config.toml
num_attention_heads = 3
num_key_value_heads = 3
head_dim = 64
intermediate_size = 768
vocab_size = 8192
qk_norm = false
attn_scale = 0.125
init_std_qkv = 0.0236
init_std_o = 0.00348
max_seq_len = 256
dataset = "wikipedia_en"
MLP neurons of a small language model. Each row is named by its layer, matrix (up: input weights; down: output weights) and neuron, and shows model dimensions 0-127. Each number is 500 + 40 x the weight over its row's rms, rounded and kept within 0 to 999. Numbers have three digits each.
After each neuron's rows is what it responds to, as a language model described it from the Wikipedia text at the highest values.

L8.up83:489491584534509545496493555485474485486551512552524520505556448530446510510503489469581450458487430476584533513524487490461497464402511525461489496544496512530568492543526492474504469515494487527562410469492510513458483477508494499516440531388444537494522496475468483516484449436525504540465555441426496574493542479526536504527461507485534430556499492482437503540494545506530480567577
L8.down83:507535442452508488572538522539453528508484494500436523456484501523532523463534504445518506501554522516467470495469561472541450485446440480429551532440504484521500493470522453476523484470545440474536470500540487491576524434395566475442482508575549482485469435558523498576515461489468514492474499431550522510474485553515446552514514532518556494494508493554482508500537575636445496499440
Mostly the second = that opens a section heading after a blank line (==History==, ==See also==); also inner letters of all-caps codes (WCUB, GUILAB, NSV) and table-cell punctuation.

L20.up551:556459551545497623520499499455522429509473494521406572546524543547524530526436532468453459487506494564491541549506487515483508454462498471439492487550595474558528448532515471482514426484492481555513469512465448519493565476451470496487474488483556472455430538485518490578535501449476502479498508492522511500520488476616522533508510517515581540558529397500534524472556526537443484577452
L20.down551:461487497496474392470449462432557580507525579471489492501506567503500499498538546493517501455480489446532497463500477545512465586475513535535569524479488440493532509474526504471480550487519513487457517531505518528490489447488453483465503563539430499500507442539489580459456536533452477550448495567466474444571487556478476508517457501542453437489490530492507550506455437483485511451500
Word-piece tokens inside proper names, mostly the middle of people's surnames in lists, tables and bios, e.g. Dar|mon, Bal|ayev, Fall|on.

L20.up459:477598498474497431480486460502535539470462514485491449465546627484521524502451558552512455469524505602484493534517492550518539516496571525506494451520502569497461562456487492495479460483527460482486505500578501484524475390530495546520470531513514422547599500448518428468508553476564560495512558537508481493486499462519544474538552457504515465537490483494557553519479509528517532426507
L20.down459:435556540516595534451456524511505487503407463414516558495518492580481516503491458501498498521489445527542467463469473476493523457518477515501500558537459500476474454537472476470525539507515443470500476446551561471490520451492511470521493430433501467470568478508475494463443512489479544508555526542488606499420514548516475572603492472505528584617558527484550485480491494545546503512513
First sub-word piece of a split word, mostly en- (envelope, enable, enjoy), plus middle dashes in Markdown table separator rows.

L8.up261:496499508543456541583457416521488529488473509470532519512538494455496459469509459497522484476477451484551470649532486549502424494530467488427492484509542538553556470492522503479526564502539495485494544494495531503506545455443526453509624595448531469501528563491591448587577529561516476437508497534464502499481476617489558517469554496457514506518469500548475458479483540421471485554459
L8.down261:496461557514506532485460524537405503547434516580486451433499551544472502447564491444498519545465529459481502478461512529488521473539498491512506548432535529530517470487503534528450411430453527502410473547503523506472538557416524542482471501578536530445484466500444462534512523519465522490564475405519467485408554483564476561529588513501475435511533516484463541530564543572492465514468
Partitive "of" after quantifier or part words like one, most, many, some, number, percent, plus quantifiers like several, all, various themselves.

L17.up62:496539542519538507534506540462539448526497504405535482536539542512480508536531456506519523506513457496514493530501479514491471512512399492539496495486524477606536424525533474449535426511526407542508447499525464536488472522496439481473474542460418527440485536463492460572524509493466481478488597530446523401489480470502442573565460426481500556523475465504546564497544473548526556516418
L17.down62:565497478482534526528497561548446540495516518477481498508526525501510521494519523492557429484510477530444497515559526508428490528519504479509513508511457513421461508467475433537497513500539528499548471530542549489447476463522470552573492567451548473526486456354522532456476495522494466514504471475491416572430499498506546499509498456539505481477532514520468510518395453562515478469497
Word pieces completing a multi-token proper name or number, often surnames or decimal figures, such as Hú-rin, Rib-et, 45.-28.

L20.up109:513447519481486551518508477559497515486470467487476537492467490445504426479509473511528434452530467458470471523519545438531451570554539488460542540482491495542483502495568424543457522488520398535538431461492503495538487469496560510493526567447475474560529484498471442473500442531495518586463526504462440489517489542533541481494538432554556538491472504501588514521488523473551471570468
L20.down109:446480521514440506563463535492450500544538497490445549546508517436511549530513418436451530527555565544475540531524512501506503487480514512492459470581505525565518507410583468425512465505506486440419523549477427563529479534502485440421511520453459467476506516327460541545504507494529526466457486495473504464389530499525516538479499534515501538546480479509599488546458512536487511494513
Fires on short fragments inside split words, such as din in trading, welding, binding, ti in negotiation, ron in backronym; also apostrophes and table or heading markers.

L8.up55:487495535503433488494532529501525511544547450402512473521488473500557494575515547450556527559509418488546526507503485554505499458421429506453471434520496525500555504506555499508504503481512504474563455483559463545499531525547589543489440500485530414498509491464501474526545448547435493489552512582540419459441476520515484532483509520476512486518465445468551498530459471532531546435523
L8.down55:530519473480525506422519522531480483417537531457493514514471532497526480546546548521555479560531470522492514421460473516517505478512488466565483473487523502502500489549497476453459510433472487451525538479480494498478512515491535488563387540491502495395506490454495494559507436543437540561540394502523491429456451479468469508513511490517450493501584579460490426531515517554588622499526
Digits right after a decimal point or separator in numbers such as percentages, measurements, coordinates and times, e.g. 24.7%, 33.21 m, 1:06.26.

L8.up168:423485458546536503558532433481491583526593465474520496476546494538522527530450545518490463430537493545451474494512480504531456479486469483495508473532553523496451437529539494489522581503539418529458494510493493508539573408495502510508503652486462472531475544496586452461498374429477464487526487570423519556480451529474553520478574470481582483493475478462516563501510401535452469449521
L8.down168:518477585532472499556497433444495519524492464452531455516455503461518523455503516486480515456484456538515425522508512484568480485502489521479520512496477533549521445556503522481511466553493546460474546523522564439495469548465504555489524528456573483646497498498478498542515473513575509499520523446526437532463489472419540529444489488508537497457508479528526486492456520507552449524578
Words that come right before a bare verb, such as infinitive to, modals like would, can, must, and not or n't, plus verb stems split before an -s ending (ask, send, require).

L8.up260:456469506477498549494524540526470561509605436505462464531499430499543447518516546388466457477504524503505506494489456508651456503500389539502506513432460466526556432537508460485547555455558531505537441516440526461531523465508484463532576499503492517469505468484499530508551440464503456426506453498500412530496497493522494612489538483538459427533486466459514594471526520517438449406456
L8.down260:468498436597473449515487475472540577521436531467522456486423458539527393485444549471493447492461563532507568554478520462531557595580528540477463512517453516502465510470539488503461479517489505448590512452577544444562479536498503498492517483444478507566481479462554553473531482481452492496531509436465489565473511488498525479516491511521634515517519496509483444525477494432465506459510
Middle word-piece fragments inside multi-token words, mostly verb stems after prefixes like int-, rel-, up-, such as int|rod|uce, rel|oca|te, up|grad|e.

L20.up384:515482555540538501559551521529498542543457437511539529529548470585513445490522402515509509475529451490502454508497524507548498499514423483553488519561490461504515430492553453540456508467528497513473543427517459465477514452507470511521487581532552540447522544496528561523504488472515560512455448564480481555452457491489486524585580485471564539536449543520525467504452465435514505500501
L20.down384:448510481495451469472517510489544536500457515470542486517492523453531608496574453524503459525484501506476510502464468455555476499468524468435454467474505478509554500529528492484508527511457544487524526476495520483451510465459511517550462518578471425535427505690511464471474516522515501455500490545470461519535469498472543489514561510470468527515514520513548448444518499444524393484469
Commas (sometimes is, and, or a list dash) right after a finished clause or place phrase, before and/which/where, e.g. "endemic to southwestern Sri Lanka,".

L20.up64:470466492473532497575426421491510507480502446464534488466531534512529461467484506503514490476490548566533480439536502507490492483527466519476541356581465473482448553469541479506536460509573500542483469414484477519476541479626455546497474507479481522497462502542484508531587481540531578441538566477498453578480500525497520513510555480555421415585455516445487574530499481487485507534460
L20.down64:565505493500476558553510490509488455519542587548459552552489536529473575447514488501490559484531504491496535488489500457487563422527565442478492536470489490451468444480495506469522515514495494467504505560506498516499421493537502462427488464537501469485552467275526458462452484535549474535533472508501487483392530506512503494454483556454503484509546512536503514487538484465524504485498
The equals signs opening a wiki section heading after a blank line (==Draw==); also first words of table headers and infobox fields, like Type, Position, Class.

L8.up380:577479497511508490495498517506534494520502454463507482453507472479526459518540476485452492506535467498569570488534475509533408553463400414506542499576489445509523405493489493541427484476462519525516498515487544473495489488573540495459528501529582468461539482475526479522504480507523594491468519491452545550498545540506509513602505490433473588568445504548525463498438529432475478517561
L8.down380:491453459529488572492524516547496481518515517553453520457489374443511509500521502522544460539588553459541507476481531460507511494457455503479484485448517554517483415473513510557483443487494447579474436472529603488471463475524509477571483493539524406509514520486470529470521429491623536550540486497466515472480456491424519551532535487469490492484535543422509483498456510428414435511544
State, country or city names completing a location, usually right after "City," as in Simsbury, Connecticut or Cambridge, Massachusetts; also mid-word pieces of place names like Ne-pa-l.

L20.up170:345577482542495541440534497547499510455505445497458522495534518545517489480455512546625457490490487488595551526489504548502548516515486491518503547533524495470486494553522454566547492491487498495555521513573499443469517502536529458523462523490485459453540538450483506458513513509469574476476517484504493516425489508437533461496489571494559493500475436468498532519391522424485554472504
L20.down170:602441517481499557509502469484496446495465556480534503513535559447540555466517513477479500507537538508472523468470535480512502611530511506489528475436477452526425442425506560545493461505501510591564471496513452549497558525435512550494531504532530470553405498466505481573601473536499488500491510495451455469503561464539520486464484491582451527462545426461464499471466535523552495485526
First piece of a multi-token word or name, mostly Latinate prefix stems like impr, Ad(opted), emb(arked), plus New before York/Orleans and table "(".

L8.up755:435495545424500507474602492460522558516504499557473555466490552468490489468518517459476470445509520502465475453545496515546523508478449514494513546524497565553509486564509453547454452506530513469559566483531481482451495480548489535489516535435478519430552491450475419527560477413504466514450498432504488465493556471450501555484530454527529522562500534508420529517486482577498476509536
L8.down755:586536519538438509458550468487500487486461491497485534460485447541563525524468476499475439511485534468512448553520512494441492489532544479526477500511464583508519452394440556506528522457476442471472544557488496500470462533485564429510439453569530530485521522531493540453494495500493572453452514524570420480462502510539474549487445555497400464509574551492554534519519483473484457499421
Line breaks ending a table row or list item, and small numbers opening a new table row after "|", e.g. rank 3, 4, 7.

L8.up540:471421444519534549531473467528500507460459506540491494510602562443487402485452447494475440529520482479552531552535475529510456605517517540476453505442461538521550481465528509526493564540530523482481513470454483537490566465473531509483565557467534485466495486502535526569530418451567541494449503426441533575494479505507541459537498511431462488559465499577494535532449511433467462498522
L8.down540:473526563476478545513516499525542448529537486513559542468525459557556518501478565457426489510469424471463458509466577446411493539487531517455500512486531525467511498540485452436513488616570553527486416450572477562510482523544518461515479457455513531511511552497518499445499588500485488543570463467556535403511484486425429473474537510541567528506495492399518479486490479538517489498460
Token right after a long subject or name phrase ends, usually a verb, comma or closing parenthesis, such as "was", "are", ")", "LLC".

L17.up439:530478448510521442547460463481500546479417496473449481434560502449490486443496539465487492531542569462450509564551493505512489526485514511417501499531528494588449521468519520503591465479524454539560453487611433531435548486453497524494454562479478464511507523504513487530639470466499465555463484501499508479449479527464521539522549517549498489526469481498489581503478490589515511539457
L17.down439:510538524519441534455448457483456484574466493461483508482500547502386547455490483515497496509483482508493474510587535464520468539516510453487466546505448489542516507560508445490463422553478459483508519477495533446537410532508453494497483493525540529438514483507462450478467513471543507472557496548540502504541522534535562449437506497470493480503551478458494465422484532439488466496569
Line breaks before "- " list items, table pipes and heading pieces (Postwar, Fourth), plus first word-pieces of names like Gl, Hu, All, Fall.

L17.up306:513438552451443444460508507538495500516452496495483514450541530534481455523484434486492523516529497470579516495522426462510511497561480539518528534579482544512489547484536410535551419504502510549484469475579443505409504494545487545530476532442415482505461491478457516586515422504538498527451540533457539572489514550524523541502539511470526615510459557519495484531509592462517472560522
L17.down306:514499444451428524464564479482559607518456495537493539485542505467431533491508450541491501562565541505451477491492545453496458496583503467442501493482426496594495496443509480468532446499484566502480537470516446539531516504485450477505535478564497446522492578462504467568498513465475502513472456451473491427480478541514503534444506409444425480540484518491492550511586495500553514548468
Mostly the word is right after an article's opening subject name, as in "The EMD GP10 is a", plus commas or verbs before an appositive description.

L17.up748:474531586541494578483493467559546472458498433499415462482491483425475457562437514447446479436573478497449473548520555431528466547504473483466577442521525531461449487518516497515505498501508520535535500498450494459487505425507473458493505563463567436546506509476468489467525530469481648507508555565455452531511524519538550472537572444548514473501508499437517526523494526477516443573542
L17.down748:505472484524494533504506589461523494452519483537511555537432487525537505599540497474507499505498506506470447498465535435469513483476482460507445462490443436504463478478495530485490422512556509476488504542540550493545423502483504565504543499492525599465485470564489503503468467531557427467432487434484545425585446485507512590468513547580464453391494481477502439496486486496450527526472
Short word-internal pieces in the middle of a longer word split into several tokens, such as ju-d-ge, de-vel-opment, cre-di-ble, condi-ti-oned.

L17.up109:437443544519529524408461486556464541483519500485487501588534539522480436522523544540502492488494502524537504474516533504587445611533516504461535539574510508502499512500538451452482502500516537513510556512459416469494521480476480478460504551526483464479525477483474518444495504494470496497436563527478503515444498480416564547528545473487512501549504356503565517518464484504520530564509
L17.down109:482455462526410546504545546483484508437513522572501530474517495499486467507561453507544419575528469471531563427545443427530516564579484502526534531448558505527487470531488509545524517528462470509506443525513545467467434548469495531406499526519552525479454557499510485526512473498506539517418405513540507509521437595489552484498537560495483410570545458500542466464414534461527494448593
Tokens whose continuation is nearly certain: infinitive to after used or attempts, modals before be, and word-initial fragments like comp, Mel, New (York).

L17.up678:472548526480494491447503498427474482478440454477526528487540576438549511483521532561522518411468422439514457515577477490527467499530502510476533471489460531559459522526497504566509510483570438507483541476465524462494538431483495561534506472488570467462585608456466441555562519545519563493514465533546496535457549508573520509497520446502505436501501419465519510479493538531535484466473
L17.down678:480531479568474535521524499493515548476475550477444510444488524491470511472462502528476464478425444515500505513499526480533529494509573592517414552528529481460544499516505523489487484480437490514475459509486481499493459509489571615475525461534586481545492482541538508554513494518515500517563496559477453468488497491502441488564570453508561519470535518500491345430519480517497488506537
Mostly "of" in set phrases (House of Representatives, some of, Part of) and "|" in markdown table separator rows, plus scattered mid-word pieces.

L17.up126:461579475475444509470519462449446494461576506458580547453511511423493489510578505507520491502494508481524515476546446482490422521579471439519516475463548490532501430454487453520540544521445531593505391464552439503453504494506557479552451536511477470476575454476528502511539523511498487499433515497481440518509510531516512545533491523473482580549501561536523509488525466476514473478525
L17.down126:485514503530414473588482490526523549521518461566495473536489541467538507529509476438531458471528480440531550492505473523567504554462484478501478563464456442467522462532589497564475464462510439452548454516427552508510517492559549523496466498541577480543527481604503508511467507461508551503539490567487475476514493569482564502405425448466457496529495440449450484599511559471550444444494
Opening fragments of multi-token proper names and commas before a state or country, e.g. Rh(ine), Pi(edmont), Greenville, (South Carolina).

L20.up125:552483592568525465501483462513481486471550498480510440527523510507486506524526486454521434548549486490567515516626501542549443458447396560487469513552516564527575511539510516496532474547486467453572515487481539525461476488502556452530415555503548535449516563465461465485563490471510537446472486526507463472495552475515510492476450488483539532525511439529524518559503424471491452496470
L20.down125:560556495572526440483483472515530454491561585498507487559513505465466531454542496475462481501527448491552474524540522510443466492496512478481516567456513550448560510486406521485496497481522464474520481509431566517513481506415535415486407499501518556489483435512475470515515554495473476454558462515464521467462576433434466443539410530392476564471514443514551493511533471433516478522418
Line breaks ending one dash-bulleted list item just before the next "-" bullet, in cast lists, bill provisions, references, stats; rarely commas or parentheses.